python train.py --n_head=6 --head_dim=64 --attn_scale=0.125 --init="normal" --grad_clip=0.5
MLP neurons of a small language model. Each row is named by its layer, matrix (gate and up: input weights; down: output weights) and neuron, and shows model dimensions 256-383. Each number is 50 + 15 x the weight over its row's rms, rounded and kept within 0 to 99. A neuron's up and down rows have the sign that makes its largest values positive.
After each neuron's rows, "fires on" lists the tokens most often at its 100 highest values on Wikipedia text that the model never trained on.

L2.gate1269:49 37 33 23 82 58 81 39 66 35 46 32 41 63 44 48 29 31 62 41 74 57 56 45 68 33 58 43 12 37 64 55 64 56 57 63 28 67 50 51 48 40 41 59 43 42 62 69 51 60 46 51 39 45 57 77 55 47 70 64 71 63 46 61 51 56 38 30 48 33 45 61 50 43 61 51 69 40 52 23 40 54 51 47 20 70 39 64 50 68 20 52 59 54 56 58 62 55 73 54 42 40 65 47 50 77 60 72 55 59 70 60 22 58 27 60 35 46 41 49 60 54 47 42 44 63 59 55
L2.up1269:45 53 62 52 45 41 26 55 95 41 47 84 65 63 61 63 31 62 41 51 43 60 47 50 54 36 49 50 73 53 23 54 64 45 70 41 42 66 28 50 38 53 77 49 85 40 68 35 37 59 58 71 56 35 38 44 38 61 61 54 38 52 59 54 75 38 61 37 22 56 59 72 75 77 34 50 44 54 47 30 59 46 37 62 30 38 41 57 55 45 59 24 58 67 57 62 32 43 49 63 48 44 49 48 66 23 53 47 52 37 60 54 59 56 53 44 69 79 48 54 61 47 37 46 49 63 25 53
L2.down1269:49 39 47 62 28 60 56 55 25 62 51 69 47 52 63 60 78 41 62 61 40 43 69 45 40 71 45 62 52 39 63 54 44 56 35 34 27 12 49 42 55 43 55 25 38 62 58 49 65 11 58 63 53 59 48 62 37 57 62 53 62 56 53 48 28 31 50 61 56 22 61 42 33 51 58 28 44 58 70 55 60 35 52 74 56 43 43 21 39 44 62 67 33 48 44 55 55 51 57 07 40 73 70 35 65 49 34 28 42 87 53 48 61 47 36 68 27 50 37 48 36 38 39 55 62 31 46 70
fires on: " as", ",", " its", " office", " all"

L2.gate1092:47 41 23 58 35 41 35 59 79 45 76 60 32 48 30 82 24 43 41 44 60 48 61 66 50 78 77 47 56 52 53 25 44 49 56 53 38 52 56 44 24 68 32 56 52 63 36 57 38 42 43 47 42 72 38 48 40 43 44 78 57 63 60 45 55 80 55 49 32 75 73 27 66 38 49 59 44 31 21 59 46 54 57 60 43 43 60 53 71 59 67 63 39 53 61 26 27 58 48 42 37 90 41 30 55 37 48 64 45 41 53 27 52 34 51 51 39 63 49 23 67 60 16 11 37 54 42 66
L2.up1092:44 63 74 69 56 43 66 39 47 44 25 35 52 53 49 74 21 24 61 38 32 60 62 52 44 35 26 45 52 55 45 52 52 60 48 39 71 25 61 34 35 36 52 27 25 57 43 50 38 47 59 28 48 50 55 32 60 43 66 44 72 39 67 66 76 46 83 71 52 63 45 65 47 55 69 57 45 59 71 67 36 51 65 60 47 32 48 55 74 60 51 65 30 66 28 55 60 55 36 32 44 59 56 57 63 49 44 47 25 71 78 60 24 40 51 62 67 53 56 53 56 69 54 79 34 60 12 43
L2.down1092:34 51 39 45 41 48 46 15 64 64 45 58 63 51 70 55 64 58 54 36 66 44 44 63 22 55 34 35 23 44 70 48 50 43 54 33 66 84 70 54 52 60 46 50 47 61 29 31 63 44 67 46 27 34 64 41 60 60 78 63 51 58 82 55 39 57 61 40 73 64 63 26 44 21 22 66 43 51 31 63 44 60 43 47 21 61 40 43 68 47 55 73 78 66 65 56 71 43 81 56 31 20 39 66 49 61 25 62 70 40 37 65 54 35 49 66 44 37 31 35 49 67 64 61 46 56 01 38
fires on: " W", "il", "ly", "or", "al"

L2.gate604:53 67 47 21 48 25 51 59 81 55 46 37 69 64 45 37 38 53 46 62 39 53 44 84 39 39 46 47 58 46 53 43 53 16 64 33 69 64 59 46 35 46 43 53 89 79 44 62 34 72 41 39 23 38 68 37 38 70 36 54 60 62 61 41 45 65 71 53 53 45 57 48 83 40 52 41 29 65 25 53 45 57 51 61 43 35 46 49 48 36 25 31 65 71 41 45 56 53 48 43 30 73 60 25 44 44 45 43 47 28 54 49 34 86 58 60 29 20 65 53 46 73 38 63 43 86 56 50
L2.up604:51 63 62 67 29 89 51 55 54 40 58 52 26 57 52 69 57 53 36 52 60 23 32 57 46 10 61 46 24 52 18 43 71 70 28 65 66 34 49 45 45 52 22 32 42 52 44 78 57 23 42 43 34 30 57 57 38 56 10 63 47 15 34 59 91 63 53 22 68 19 57 37 46 68 40 38 63 50 74 38 36 66 54 39 41 41 42 45 60 51 53 52 36 53 47 50 52 69 27 54 29 75 54 57 46 39 58 63 56 35 43 47 26 40 29 55 80 38 61 40 49 19 41 58 33 27 79 57
L2.down604:46 67 41 45 44 42 62 32 63 80 57 40 45 53 37 24 58 51 51 44 69 65 39 47 39 38 49 45 52 58 68 71 55 48 43 54 62 67 58 61 23 32 62 41 43 72 61 93 29 49 66 32 42 20 48 49 45 66 34 51 55 40 60 69 49 56 48 47 43 65 34 20 50 84 76 50 48 45 54 51 59 28 53 40 56 52 58 59 36 68 70 62 45 59 66 47 66 38 48 38 47 45 48 24 43 45 46 57 44 29 29 52 44 93 61 78 48 27 68 56 32 28 59 88 54 51 63 48
fires on: "---|---|---|---|", "|---|---|", " World", "|---|---|---|", " at"

L2.gate628:54 29 29 61 42 74 46 46 82 45 37 76 72 54 40 63 43 39 69 55 42 59 48 35 78 48 54 73 37 42 77 58 55 56 52 68 52 32 21 49 62 53 62 39 50 61 60 58 42 06 44 34 60 78 40 51 42 74 44 70 17 18 64 41 67 51 78 54 61 26 59 51 60 54 28 60 50 61 42 69 40 52 56 82 60 68 49 42 57 47 55 48 61 41 55 76 33 67 53 55 39 42 58 50 23 70 39 30 68 20 38 49 39 31 49 52 40 50 25 41 41 49 29 73 57 45 48 59
L2.up628:43 49 69 25 61 52 59 73 52 85 68 83 52 45 59 41 48 67 58 19 31 76 47 77 60 33 33 40 32 68 42 61 51 57 43 22 56 49 47 69 58 58 39 63 44 84 57 43 61 81 30 71 22 60 51 37 46 64 32 26 93 60 55 37 43 64 60 49 27 55 50 61 63 50 41 41 55 54 24 52 45 38 50 48 74 54 67 63 56 62 74 42 43 46 48 44 36 52 65 59 53 25 46 36 17 62 81 64 79 45 69 49 58 58 45 56 49 49 50 36 39 37 54 33 23 68 12 43
L2.down628:39 47 52 53 41 50 40 58 47 83 68 58 57 76 53 33 53 53 33 41 36 35 29 37 36 26 33 40 51 29 79 78 48 46 49 64 37 58 45 42 71 63 58 67 37 42 44 39 44 58 37 51 42 45 64 47 43 55 12 41 67 37 31 19 35 70 48 24 47 43 67 52 52 72 46 56 60 87 57 30 39 50 40 39 50 51 91 57 47 60 79 13 65 64 60 63 45 52 58 67 53 33 69 27 42 46 45 44 34 53 14 43 62 56 50 21 60 53 54 59 31 34 51 41 51 64 39 24
fires on: ".", " St", " of"

L2.gate651:46 48 57 62 66 40 50 65 62 49 35 60 37 55 57 38 59 75 74 61 48 47 62 53 44 63 40 23 59 64 64 73 54 32 77 62 71 49 37 47 62 46 49 76 62 58 65 50 50 30 64 64 62 70 37 48 31 42 33 50 54 31 17 67 39 54 22 37 27 47 57 82 70 55 60 49 33 50 52 63 57 57 59 53 75 58 27 36 55 37 34 57 67 51 52 78 72 41 58 39 48 68 64 25 32 39 39 44 56 46 43 69 47 40 76 52 62 68 29 53 69 83 94 78 56 51 61 58
L2.up651:61 76 30 40 39 48 59 63 80 72 27 62 59 33 42 45 40 49 57 41 58 75 63 66 42 45 39 40 49 13 73 57 58 54 78 72 79 46 38 32 54 48 44 19 44 43 45 21 46 51 57 78 39 56 54 49 29 44 57 56 50 46 48 48 37 56 82 49 57 74 36 43 04 54 49 68 37 49 40 34 73 38 30 50 19 59 40 36 32 62 52 57 38 58 61 48 61 24 49 65 51 61 58 56 29 58 72 57 10 52 67 68 56 56 61 54 46 33 43 45 60 47 38 48 56 42 47 54
L2.down651:59 68 37 46 47 56 72 24 37 52 55 37 35 59 41 63 37 38 23 46 42 46 62 31 46 65 33 56 36 51 47 52 39 40 51 55 68 52 47 24 45 35 62 46 56 26 56 61 34 62 37 50 36 38 61 51 77 57 47 57 45 68 40 50 55 46 72 62 44 57 06 31 59 60 51 42 57 74 58 18 99 39 19 62 46 60 69 46 47 60 42 42 58 35 66 69 40 50 26 59 79 45 83 51 38 53 85 53 60 73 66 56 22 47 52 30 35 29 41 57 45 45 37 37 56 29 25 61
fires on: " which", " from", " |", " left", "n", " leaving"

L2.gate1088:71 56 49 56 33 50 46 53 51 48 63 74 43 44 55 46 41 19 60 53 56 54 59 41 66 13 27 45 46 35 64 29 39 29 29 43 36 38 60 46 62 71 72 58 56 81 60 39 56 49 41 51 50 53 54 48 58 60 62 48 64 27 57 29 73 42 67 67 54 37 50 34 59 80 60 31 33 34 38 43 44 53 62 53 25 44 56 61 52 35 47 50 49 58 57 41 42 70 64 17 44 58 14 60 68 71 58 48 45 46 65 72 35 49 28 41 37 56 63 28 56 47 69 55 41 49 71 45
L2.up1088:44 66 58 54 76 30 58 54 73 55 33 70 48 51 41 45 34 47 23 61 66 32 48 36 54 34 26 39 47 57 70 61 65 57 29 01 36 47 56 49 49 33 56 49 57 35 26 47 46 44 50 62 71 48 41 63 51 78 74 41 15 25 38 37 35 67 50 49 69 37 34 51 49 48 69 45 61 62 56 56 51 60 36 65 72 39 56 32 39 81 60 66 87 14 62 66 27 50 39 61 43 34 24 27 37 30 43 21 49 24 59 31 44 52 38 49 55 44 51 43 63 65 45 25 52 49 43 26
L2.down1088:74 49 92 66 63 50 68 75 81 48 54 36 33 52 59 70 36 45 48 48 50 43 56 50 72 74 40 70 61 94 63 73 54 67 39 54 50 60 41 24 61 50 46 57 43 45 48 66 36 23 55 41 58 69 40 57 37 54 41 46 46 51 33 57 58 42 60 61 55 60 18 55 66 48 33 75 43 71 38 53 60 50 58 56 58 38 37 63 25 33 48 69 47 48 45 41 61 55 47 73 48 48 45 41 60 37 24 50 50 49 53 38 68 14 28 28 48 59 31 50 51 38 50 27 18 75 76 50
fires on: " the", " number", "s", "st", "."

L2.gate82:57 60 59 39 29 40 52 35 63 77 52 66 52 38 41 31 40 62 49 50 38 31 58 55 75 72 56 61 45 51 56 57 50 24 46 83 45 19 62 45 51 57 52 55 32 45 53 41 24 93 73 55 63 38 37 59 50 38 60 32 52 70 27 49 31 57 45 69 44 50 40 46 31 60 43 68 58 54 48 58 30 67 05 69 70 52 48 63 76 34 59 43 46 39 39 58 45 35 45 54 57 43 52 61 53 91 38 65 58 46 47 49 31 74 46 82 27 42 26 36 62 55 76 55 49 30 27 62
L2.up82:55 56 36 59 61 50 72 39 28 51 35 33 47 49 42 36 34 49 36 59 39 35 32 54 42 55 48 72 45 64 65 42 68 59 32 52 67 66 54 57 71 87 47 38 33 45 46 75 73 53 48 53 35 68 53 50 52 50 47 28 85 50 49 60 44 43 52 37 42 11 66 82 62 73 54 37 43 74 68 40 49 69 61 30 69 91 43 61 43 35 72 44 48 28 48 58 51 55 57 45 51 56 50 75 48 59 53 51 55 68 62 59 45 65 51 52 59 47 58 19 65 57 53 52 37 54 69 31
L2.down82:55 59 28 34 20 57 26 59 50 36 64 45 73 71 61 60 67 50 36 29 37 49 89 54 56 52 33 44 27 34 68 52 56 43 57 68 75 78 56 34 51 58 54 68 53 62 44 25 62 32 75 27 67 44 62 45 44 57 31 26 75 56 68 81 48 38 46 39 43 50 71 53 66 74 36 59 65 44 38 58 70 50 52 55 58 16 62 66 37 45 52 62 49 91 45 16 35 54 33 50 31 32 57 67 49 26 31 40 48 47 62 46 38 30 46 61 23 28 56 68 61 46 72 58 50 36 53 59
fires on: "N", " company", "OP", "q"

L2.gate919:50 79 78 48 51 40 41 48 56 31 55 30 51 69 64 30 42 28 57 51 60 72 49 81 40 29 47 58 40 47 60 21 47 58 56 15 62 38 56 52 61 68 47 39 46 50 38 50 24 38 43 58 27 41 42 66 37 49 40 84 44 38 55 46 42 43 52 70 33 55 36 44 47 36 43 33 40 58 69 43 51 62 43 50 56 55 64 47 42 52 63 49 31 67 28 50 55 44 64 35 35 33 44 51 53 53 30 54 38 39 17 63 47 32 44 57 32 50 30 45 43 47 23 23 50 44 42 54
L2.up919:59 50 37 36 31 50 65 28 46 60 53 20 34 25 50 47 32 60 65 60 58 50 47 47 36 64 99 26 42 62 54 44 33 42 25 47 30 61 40 92 62 75 57 25 43 46 59 73 60 27 55 24 74 48 29 48 50 68 46 68 50 46 31 38 47 67 55 50 72 65 39 40 64 53 54 51 72 55 71 35 41 71 44 58 40 43 41 60 32 62 63 42 45 64 49 44 35 38 36 57 45 73 41 68 50 81 47 49 32 69 37 41 63 23 51 61 39 65 53 61 43 49 47 51 33 60 41 65
L2.down919:51 50 46 81 61 62 32 60 50 12 44 37 22 63 75 50 42 38 65 50 35 20 53 53 42 42 55 57 53 54 07 48 38 67 40 42 75 54 36 37 30 71 18 55 41 42 45 45 74 42 39 68 46 43 50 51 75 26 34 41 40 57 49 39 65 58 38 72 51 82 75 37 59 42 57 50 51 41 44 60 38 86 44 73 71 49 55 56 40 29 62 45 41 47 41 53 11 57 49 47 39 39 55 55 51 20 90 43 67 45 25 34 71 30 83 71 26 42 48 30 33 47 37 38 51 70 42 33
fires on: ".", ").", " —"

L2.gate856:68 60 51 51 45 63 58 47 42 50 61 74 62 58 38 46 77 34 57 63 42 55 50 55 61 68 37 39 58 50 72 26 47 61 43 40 39 47 66 84 54 41 46 70 55 66 50 49 55 80 51 58 44 27 71 31 57 36 44 69 77 47 69 65 34 67 50 39 51 28 65 47 24 42 21 54 43 41 38 55 56 41 46 57 31 30 58 58 66 35 46 39 63 58 70 34 29 55 26 66 36 18 14 56 26 50 41 65 69 47 45 51 32 62 27 58 51 43 29 13 70 75 49 70 38 85 68 44
L2.up856:56 65 75 45 37 21 53 41 75 44 27 47 33 42 40 25 61 48 33 42 24 33 44 36 35 79 85 22 51 59 65 33 64 92 59 51 41 43 41 49 60 46 72 31 38 70 78 60 58 59 35 55 43 65 35 56 36 28 41 51 83 67 31 65 25 40 59 36 42 63 68 70 38 58 27 44 45 64 98 26 61 28 36 53 41 66 28 30 35 44 29 27 70 39 55 61 53 56 59 33 64 41 37 52 48 48 64 86 68 55 41 18 51 48 53 55 66 71 38 04 40 51 46 63 38 49 56 39
L2.down856:41 89 39 33 46 33 59 34 44 84 61 51 54 58 45 23 37 53 23 64 37 75 34 35 74 51 60 76 51 32 34 41 41 48 52 45 52 76 38 52 18 52 51 49 50 23 52 53 65 52 57 48 61 57 72 75 40 39 59 49 16 31 69 55 48 46 57 64 54 73 31 71 57 26 56 25 59 46 41 35 99 80 57 57 55 52 33 38 57 54 49 25 41 53 75 60 68 75 48 26 55 78 44 58 48 44 59 48 38 40 63 71 32 45 52 56 62 56 73 41 46 53 45 51 59 49 52 57
fires on: "ed", "d", "s", " many", "car"

L2.gate990:33 50 37 40 50 57 55 60 45 43 59 39 61 76 35 45 51 14 40 38 47 51 61 56 50 37 36 66 35 44 45 58 51 57 61 57 50 38 41 62 63 40 71 33 72 61 39 71 29 39 36 57 34 45 42 52 53 68 37 82 41 30 39 50 46 32 67 49 55 57 42 35 62 39 64 47 38 55 38 45 24 29 45 23 43 28 63 20 32 49 73 28 32 45 38 51 39 56 44 51 12 33 46 26 35 33 38 53 50 68 23 82 48 41 49 77 21 33 26 45 69 43 41 43 46 43 22 32
L2.up990:43 37 42 69 41 35 43 58 64 71 54 42 57 34 53 51 51 51 47 80 48 65 62 71 30 31 61 42 61 48 56 98 40 55 35 60 91 45 64 54 45 35 70 60 71 50 40 46 54 51 63 43 55 24 68 13 51 48 56 58 62 62 26 35 54 46 55 28 43 25 42 70 63 73 48 48 47 54 42 73 47 43 55 56 37 69 22 59 64 54 65 53 35 24 62 44 31 51 73 64 32 48 64 21 59 64 31 60 10 39 34 54 70 30 32 51 45 70 48 64 22 33 46 65 42 41 44 48
L2.down990:53 61 51 68 32 51 40 52 58 63 62 44 76 74 30 53 41 60 61 42 30 54 79 56 20 49 42 63 45 36 36 54 62 52 43 48 58 69 47 30 41 23 46 53 64 29 60 80 42 51 61 35 45 62 44 19 39 48 29 45 58 24 68 60 41 48 33 25 26 33 22 22 36 55 46 39 65 70 96 59 42 55 62 47 42 78 41 61 46 64 69 38 25 55 41 30 65 48 53 55 45 54 49 24 58 34 57 44 32 29 55 44 28 38 62 25 59 21 42 37 35 52 71 67 40 43 38 35
fires on: "|---|---|", ".", "---|---|---|---|", " of", " there", " were"

L2.gate717:51 59 58 57 57 61 34 67 62 22 54 33 53 64 38 47 16 50 42 44 48 56 50 65 60 45 49 64 25 47 41 64 57 39 43 61 41 55 51 83 52 44 65 36 54 35 48 50 83 36 50 23 57 53 49 70 56 71 75 57 37 63 45 46 66 48 65 44 44 54 72 56 59 42 53 42 20 32 56 39 48 74 25 29 48 48 80 33 37 50 59 49 65 34 77 23 55 65 36 65 52 36 61 76 55 45 45 49 58 31 32 63 52 56 41 55 38 58 45 57 61 39 29 56 47 73 59 25
L2.up717:56 48 40 57 66 16 65 60 82 58 28 47 67 55 15 56 60 59 82 42 26 22 69 53 41 46 46 26 59 32 49 45 68 44 47 43 36 40 61 53 45 60 39 37 57 36 48 34 45 32 69 44 38 33 66 37 32 35 46 52 45 38 58 59 47 65 55 29 48 50 54 80 83 54 73 43 14 44 77 53 54 38 45 61 39 54 49 66 34 35 37 39 59 67 53 44 44 57 67 48 59 39 27 40 49 53 64 56 59 69 32 31 55 81 50 46 40 83 57 34 58 61 58 64 64 56 51 20
L2.down717:38 50 48 38 16 45 29 49 35 52 50 67 46 49 21 68 33 81 60 34 39 26 69 76 58 50 65 53 58 52 35 30 51 52 45 60 51 49 53 59 28 45 52 64 31 54 53 46 52 58 20 43 56 47 57 34 38 36 74 41 56 42 63 37 48 55 48 40 38 58 43 29 30 70 67 44 35 53 29 78 84 60 54 47 21 27 45 70 31 31 66 41 42 59 57 57 46 70 51 59 54 57 46 77 48 45 39 47 32 49 63 63 46 81 15 41 45 72 46 26 48 29 27 56 50 64 21 71
fires on: "d", "m", "s", "c", "y"

L2.gate67:47 35 30 51 42 63 70 36 36 52 31 80 46 61 64 60 46 50 51 27 63 51 58 22 64 66 44 63 49 39 56 27 55 44 63 50 44 32 29 65 50 60 59 35 47 69 75 38 77 61 82 35 38 43 56 53 32 61 29 53 48 58 13 44 39 46 64 65 30 31 61 49 39 62 26 49 52 67 40 51 51 64 33 58 58 56 39 42 49 57 86 66 54 48 55 30 50 28 44 35 60 53 72 38 52 45 63 25 47 55 36 42 71 62 68 54 51 38 30 61 67 36 88 44 44 66 59 42
L2.up67:64 61 48 31 42 41 62 58 55 27 29 51 63 58 54 15 63 46 43 44 55 49 69 55 34 46 32 09 73 46 66 62 38 30 40 40 42 36 54 47 23 28 44 52 34 48 34 42 45 51 53 48 38 36 50 35 58 44 59 46 22 28 62 37 41 37 63 60 60 64 77 22 48 85 51 61 55 69 54 55 53 48 54 42 38 38 66 46 22 46 46 46 55 66 25 63 12 54 36 40 51 56 51 64 58 47 67 41 65 39 60 54 47 49 60 48 67 66 54 38 26 30 56 76 57 27 25 66
L2.down67:55 29 26 62 29 68 59 48 49 34 41 26 32 41 30 52 63 76 68 49 32 78 39 41 45 46 56 66 38 44 23 40 61 16 43 56 59 40 54 43 28 29 64 92 47 64 53 62 21 66 23 49 53 54 31 79 36 61 40 42 45 34 28 71 49 80 53 79 70 53 55 42 40 31 77 67 47 44 22 40 15 56 22 34 57 46 37 49 61 37 38 40 52 36 43 79 67 61 71 70 57 40 37 65 43 41 60 50 26 55 55 62 49 53 59 41 45 53 64 19 46 58 64 52 39 20 44 44
fires on: "s", " and", " not", " to", " Party"

L2.gate1163:60 35 49 85 29 55 46 39 53 44 51 56 49 36 35 75 59 34 32 19 60 39 62 28 44 52 55 39 61 53 49 68 11 40 63 66 40 45 43 58 35 62 26 28 57 60 46 44 28 62 74 41 63 55 61 43 49 26 67 43 45 43 57 77 40 45 75 68 58 66 37 64 46 44 75 59 68 60 36 49 27 31 54 57 52 57 34 31 44 21 38 66 60 94 36 50 49 44 48 62 43 29 47 49 39 63 43 74 51 72 52 09 26 25 58 46 75 36 42 47 51 69 41 28 48 65 48 62
L2.up1163:42 72 69 59 63 44 63 54 31 23 59 53 57 57 57 32 44 33 27 75 48 28 42 47 52 89 53 87 57 28 59 39 36 32 29 50 41 32 46 53 37 43 59 51 49 67 46 59 34 30 51 39 37 13 46 25 48 50 26 47 26 38 45 46 49 59 51 59 15 44 37 50 55 57 55 69 42 35 62 10 40 27 86 51 62 63 37 59 71 34 54 30 68 36 40 76 48 50 44 85 61 56 42 68 50 59 28 74 50 73 50 43 46 69 44 54 29 50 49 52 46 32 30 36 43 48 81 39
L2.down1163:58 46 70 38 76 29 48 69 80 48 51 40 91 57 21 62 47 59 66 47 47 37 45 46 58 64 54 36 37 46 62 64 54 41 61 59 36 54 72 46 70 66 66 72 54 42 60 73 23 56 66 25 55 62 54 44 66 39 49 46 54 41 65 49 47 54 47 43 71 73 50 69 43 51 67 51 65 42 63 46 12 10 29 52 49 62 69 61 62 42 43 50 66 71 61 58 46 68 30 52 65 00 62 55 55 75 64 75 50 57 58 55 63 43 50 14 51 50 40 69 69 71 47 57 39 70 73 75
fires on: "th", "st", " training", "t", "ru"

L2.gate1052:96 27 56 69 39 78 50 38 40 59 57 60 79 40 59 62 48 30 48 41 63 47 61 40 35 39 55 32 64 42 35 40 57 67 56 39 40 50 56 46 34 57 28 17 77 56 48 93 40 50 69 39 63 79 27 53 65 62 46 51 48 79 63 46 57 43 56 52 48 19 27 53 45 45 52 65 50 38 27 65 57 35 57 53 32 50 40 49 57 58 26 43 26 78 53 53 36 36 53 56 31 22 20 44 47 57 54 59 23 64 48 51 46 05 25 38 34 43 42 47 67 43 51 39 63 55 47 38
L2.up1052:57 30 44 68 55 45 59 43 18 56 48 47 66 41 52 58 53 57 69 73 44 24 46 51 45 52 61 63 41 53 35 67 48 30 45 59 51 58 61 51 36 56 56 35 59 39 40 47 44 57 58 75 85 48 37 61 72 57 67 49 21 35 48 32 62 33 26 74 50 67 23 80 78 63 49 51 48 35 32 46 41 35 23 60 70 56 71 49 63 65 53 48 42 58 51 86 40 07 23 54 62 32 25 59 61 57 72 44 54 53 43 51 55 43 34 35 65 59 63 60 38 44 47 35 52 51 34 64
L2.down1052:49 39 52 70 51 33 46 47 25 63 40 66 61 58 58 43 19 71 58 38 58 37 35 37 54 79 41 41 26 57 49 61 26 46 31 54 64 42 49 43 36 51 53 65 26 50 53 35 42 61 36 72 24 49 62 44 61 57 43 71 11 36 27 27 69 53 34 50 39 58 42 68 57 52 49 61 32 23 56 39 44 64 20 42 46 39 69 48 50 57 57 71 61 32 58 42 41 39 49 42 40 49 53 51 65 61 48 38 77 34 49 59 32 75 57 50 74 66 34 68 61 69 46 54 44 47 73 46
fires on: "-", "|", "st", "ist", " side", "ru"

L2.gate160:32 76 55 51 39 29 57 42 60 52 38 45 40 30 42 34 16 27 65 39 41 51 62 41 56 40 36 46 56 86 47 41 28 55 65 04 53 44 43 57 64 82 32 35 47 46 47 54 53 31 47 63 82 72 74 60 55 40 32 37 43 29 40 50 62 45 39 44 62 33 30 40 00 65 61 57 67 79 86 78 31 23 32 64 30 63 78 58 57 35 41 52 24 51 85 56 30 35 42 54 42 64 55 83 54 73 45 52 61 45 75 72 37 64 51 42 70 60 32 44 53 48 51 57 66 64 50 49
L2.up160:59 61 71 66 64 27 60 69 48 38 26 29 37 32 26 56 34 54 48 34 53 35 60 64 48 66 54 42 60 50 72 51 66 43 54 65 54 67 68 54 59 27 49 66 45 41 39 70 56 54 36 40 68 42 45 63 53 55 28 60 28 43 54 59 41 68 43 56 36 36 47 39 36 77 33 35 40 60 61 49 52 39 41 54 40 52 69 33 63 63 43 33 66 50 40 67 45 57 46 25 57 65 51 32 49 48 54 37 55 62 56 66 27 70 56 62 72 57 63 08 33 76 57 39 72 52 59 41
L2.down160:64 15 30 78 66 45 47 73 45 65 34 48 54 60 65 40 42 65 46 45 57 35 67 46 49 65 55 45 54 26 26 58 65 52 40 51 22 68 60 96 56 32 28 52 42 40 99 64 71 40 38 38 56 55 58 25 55 88 59 45 53 41 46 49 55 52 43 70 49 46 64 51 23 46 39 90 22 38 54 25 79 70 52 56 59 52 44 44 21 28 65 49 51 54 73 68 41 44 46 48 64 58 60 64 72 46 39 63 54 33 64 42 77 50 51 61 67 61 30 64 43 53 53 27 29 32 51 23
fires on: "st", " type", " number", "th", " types", " series"

L2.gate877:63 21 54 68 48 86 33 14 39 59 55 27 68 58 55 34 64 46 40 69 38 67 69 57 64 51 33 46 57 24 73 60 57 40 67 43 51 36 52 57 51 47 71 58 52 49 47 31 63 32 56 51 51 49 48 62 60 67 64 57 43 52 60 40 05 47 47 48 71 58 27 48 35 57 34 64 57 60 45 47 51 34 76 54 76 43 50 66 40 47 78 45 83 54 48 66 52 71 71 49 59 34 28 42 19 73 39 58 31 34 62 55 52 66 49 50 66 46 56 49 51 38 12 39 47 65 23 48
L2.up877:19 35 21 54 24 46 79 58 27 21 61 66 48 29 48 46 49 50 50 49 64 43 57 61 44 62 67 48 55 41 71 57 37 42 77 39 55 49 28 82 46 65 35 69 41 52 76 56 48 62 23 38 86 46 61 68 51 54 23 40 73 46 49 66 58 27 42 33 61 26 55 56 52 37 35 65 75 42 42 29 44 47 56 55 49 80 40 63 62 80 37 46 56 46 39 55 27 39 38 60 41 53 41 28 87 81 50 68 44 57 40 21 37 41 53 64 43 68 46 65 48 51 38 39 14 70 44 62
L2.down877:46 43 44 72 54 62 25 02 51 65 28 41 31 62 42 60 54 26 35 37 47 39 65 51 53 65 51 47 61 27 83 56 54 27 31 52 54 34 40 38 76 23 82 52 39 38 59 17 60 42 23 32 41 58 61 26 43 61 54 62 60 50 74 45 28 44 66 32 39 62 13 27 24 51 56 53 65 48 50 61 48 68 49 52 57 44 71 42 48 39 41 49 60 55 70 56 32 45 73 64 78 58 57 54 42 49 45 43 58 45 36 52 66 66 50 39 71 52 67 47 28 72 27 44 46 64 74 33
fires on: " St", ".", "s", "'", " San", "e"

L2.gate372:63 55 40 67 56 56 72 54 41 41 56 48 64 55 55 39 33 72 36 67 41 52 33 63 33 62 89 40 64 52 66 29 54 44 86 42 39 47 40 81 63 56 33 40 48 55 66 63 58 49 57 59 45 24 50 83 63 78 51 43 84 45 56 78 40 49 60 65 51 43 57 54 52 59 42 47 57 40 34 54 43 21 06 73 32 37 72 50 36 67 55 64 70 47 44 52 69 32 28 73 70 46 39 34 24 31 44 43 58 53 62 20 63 53 55 83 46 27 49 53 70 50 48 43 34 50 59 33
L2.up372:73 59 69 31 65 48 68 31 32 53 57 14 31 39 41 47 30 62 44 39 35 33 19 27 74 37 63 29 42 88 38 94 85 52 35 54 62 46 26 67 52 66 47 22 50 51 52 38 51 79 62 30 45 41 63 30 65 59 39 32 39 30 26 69 56 57 61 46 63 40 46 72 53 46 51 37 27 55 73 66 44 70 41 74 49 39 53 52 35 56 32 49 52 46 44 35 63 47 34 38 42 61 52 65 61 33 53 35 67 41 47 54 30 43 45 63 12 70 50 31 50 40 40 83 37 45 69 29
L2.down372:60 69 48 35 42 56 65 66 82 51 31 52 49 49 67 62 64 53 43 54 66 33 49 65 68 53 73 43 34 19 55 69 59 36 16 28 76 57 41 47 50 59 58 61 27 68 17 31 17 42 42 58 28 39 35 44 66 28 45 63 77 48 36 50 39 45 60 59 44 58 25 44 57 49 20 47 22 32 22 43 27 34 65 49 31 43 44 73 42 37 40 57 65 49 66 70 44 87 52 60 37 64 20 41 52 37 38 32 33 39 50 64 58 61 66 48 57 54 57 57 45 55 71 64 50 45 51 45
fires on: " and", "w", "b", "aw", " to"